MLP neurons of a small language model. Each row is named by its layer, matrix (gate and up: input weights) and neuron, and shows model dimensions 192-319. Each number is 128 + 24 x the weight over its row's rms, rounded and kept within 0 to 255. Numbers have three digits each. A neuron's up and down rows have the sign that makes its largest values positive.
After each neuron's rows, "fires in" lists the words (lower case) most often at its 100 highest values on Wikipedia text that the model never trained on.

L8.gate445:175090121124139120118122142132164120141118121113126134142130139149120144111122118139148114126132127099115126125101125114106115102137130162111128106129116121101132149089106155137115149112165111151164114120137130151152122121111128124160128108094136151084109090117099189116127092082073119137157136105172136190141149148149116158125126159154135098109155158094078127122151108145173091117125
L8.up445:166142092123094112138148128152116125144130185134113133122111121144096102152146157174104135083147118134175157160156117106131126159153128159143166125086156150107161141107112113160121157133072127171192157107107106136114107145150110105169171162153138136093109110097141130091131134124111144142110117127174126155157142144150104130126114111114108148153119137140087129096140138099155080143158
fires in: "with", "a", "an", "by", "of", "to"

L7.gate448:117146141111155095164087102135130136115144113126082104105143204121150169146101123135116153105132086115100170138102164106152132079088135160114131099082135105113141105123135102150135112168091104156146111163177104094101169133103162102113137153085087119133073145152123142112190093149079101158111080137099138138123119143083140132124095116145155148126093135133159111137097119134111136080149
L7.up448:122101153132106112140087168103141050153135129155107133147126132132094103121121176161146106110133096118125124093076138143159123114151154170135128150163129114097114122090127120074103128122129123097104126089110121134153115103107160131159083176082121136094133144082139106133091093142121167122127083096138087111143124133111127111083135148131176131117133138170126097148091163102110089140149
fires in: "to", "as", "and", "also"

L9.gate284:123145152097154142151120106128120112134136086169105101128136102066142140133120107181112092095126093134159112142141157113124137140117109103115151102151130134158151120150126094087142143103148159133117165140167132102163139085166132125136168117148156139124120135145142136110161112135147146157095113110125131159129134143102154132110131130155165096154150116117132173107076126102120148120181
L9.up284:134087122112089111162114153158110103131143144156139144150107136121122139102109164093163133123174094101097124087082108171134111126122100155175098105134100165093142125095106151155123103147112160130151138087177121133139116141134107130179093149108121102133116137131125122143109133116119104090127108175131120120125116135128130102127122167149085121169111061182127149113109140131131102153108
fires in: "as", "into", "make", "without", "to", "by"

L5.gate284:151160160123173148113111150104133108075103113175147112117071129099125168081120140129120125159154084132153119108139133125143144099137069070167153095130135116121122114120106162132128137092125119124082145106163099137115118134171146089102136083133099120148097111177136129138111132132128156109123104127122147093080169107112127113167167116166111082094144088136109124122126150156139080161097
L5.up284:091132123157115150185103145115093108145096108151166155123118089107121128100133127142127177164121108081135120108153166135141145147122133089095125139108101111132135116131135108142113137093139122112118120118152133107136147149140145137117101102186134116142145117187100161165110125121135150129125082163105111092104182098145097130164108126098128162140090132156138159121139142135088151140184
fires in: "of", "home", "on", "behind", "day", "which"

L2.gate630:103182141126119134097120112120148103099120125118126165098127130131137133108132135134078108103122104103083124161115152132142104154169161149144096128111118098098193138112107100175070167153126091105152119078134142123147095127127121134103106131142142112139136130151109120143180148154107137149121129120144142074113091132118117094144096149164119179138127103157140126113162130133131114166104
L2.up630:131091108153158153097130114155146144134161123132141102145105099116123084098136113119159159140127101131155135110122131148168168116101121132127125099160115136151122121166118109131170062082175122115100149179092096117110135077139103152098118166137143159111157115117103117091133108128122121152174141150125110139105171142099138120129087070114161096106104115164154131145123162121114151103141
fires in: "of", "short", "throughout", "changes", "ends"

L2.gate305:125152142096083139096094117147143109139069109158146147135123137119109106117113105131112136134118119145122155164147126131113138120115090129125148101119154127102132117110142129095150183093128095100131104129170130150107130134129131159136158139137162137089126113099125094163149174107127114158118110153136124127148151107138120128131121140146136141138088057120106121150095090126071139163143
L2.up305:111179172111128118077109156119170126165117146149139160125119133118151120103104115125145104140120173143158136143126131133080154161134100125119193144110146136100143125113156099114130168107104113111128136126180133119126136175130161165145147143122154124093139103103141121161148161117123123133166112111163118127156161122138134138092121131166163113151126097104127136125108103149071089124120
fires in: "for", "of", "on", "in", "about"

L7.gate425:134148132099054152144124123140133137105133123107124107144146126120100125136122123132149072121137126139121104135151144112110141123163126121151123107129107140122099117109168117124103109127143141133199117127106124124099123129160112101155147099122167142118133122179163102130104127137135132124164122094174150140104155123118090161137119117094122113133127167115109144151130117138086118127111
L7.up425:155172127155133141159122132088205118140157084110120106094119144143136126116119129145170152144114130131123133141149118110145111140169131171105099142109140122111175088095157124126100121136156109135136117123139124131132099119127118161137127124102103157117064134160177132171099172137092137135126116145108165124105096159138075124116128123126121151102135165132155101125109111135127107133117
fires in: "of", "for", "in", "the"

L2.gate400:138142172142134130100146130100107149127129132108110117137177179139105121117115124135124110154138128199126150112089096125127110138131124128125106134111167107143134138154107116105075152070174124167123131091115132131137119141145128105148163095119118158153108121134149094105092177137141162133094128138135111118114101098144147156122143161110177109122134121123131113178150136155129116185082
L2.up400:122164133142120068113115130118140074096079149108123142124126173131139118125100112144139106096144143127117124171137064091135130130119129166086135121088161130131156100123130165141149144152127127154134157098178146145107092151094120103137137128126081186092155109147114102156150154126165113126094104132101102127131123134139135100147146102133106146113112147105131109122123101137086181162131
fires in: "at", "for", "of", "with", "against"

L9.gate362:124154121119095098174110136142098117115080109132109120129109130126132109134092102129112113132096111156174126153112087104127107132111125127125099105109117124133169137120114154106148114156130119132127133138129123110128085109165136107171130146133158159147106164129132109097075201140118140094102054129115192117150133103121117130156148156126148157161115137164110159152126123120136124134138
L9.up362:119133069128128134113141126085140082168143047110140078128154095127150091100121129104106128155094109121106126156140147160117130125150166135122151130150127151085171166151131145122142131089136100128083131132097139135120126095150181137177148132132105121125132146144164096141157123114100128135112159154139101139122145122143129137091103165146128080117186155174153143170120092127106084146137
fires in: "to", "of", "in", "for", "up"

L9.gate519:155163143150124147169133116134175137109135072184154116147125124136108131127105146125100128136132083136157175139090154119127136116158089122078132134174173104120098142108112075127107140118146136120145109159157137130117114121143134109171111123109097155101121108122111111123135176133158136124110105096101135149137134178148140145132095165176127156104097122127103165128151142118110111127083
L9.up519:147131153120131145104139175121135180179163109134125143161150163139069114106170129149124166138147177141135137144110139076145129142116103143161164186138099135099104143111149106102088126155124161169138138099128103128122118159114126108108134099128105113102159136090149115162075143125111106135154099111140084153117126103125092096144125130104135156104138112124137105143160188166166121158139
fires in: "to", "of", "who", "for", "be"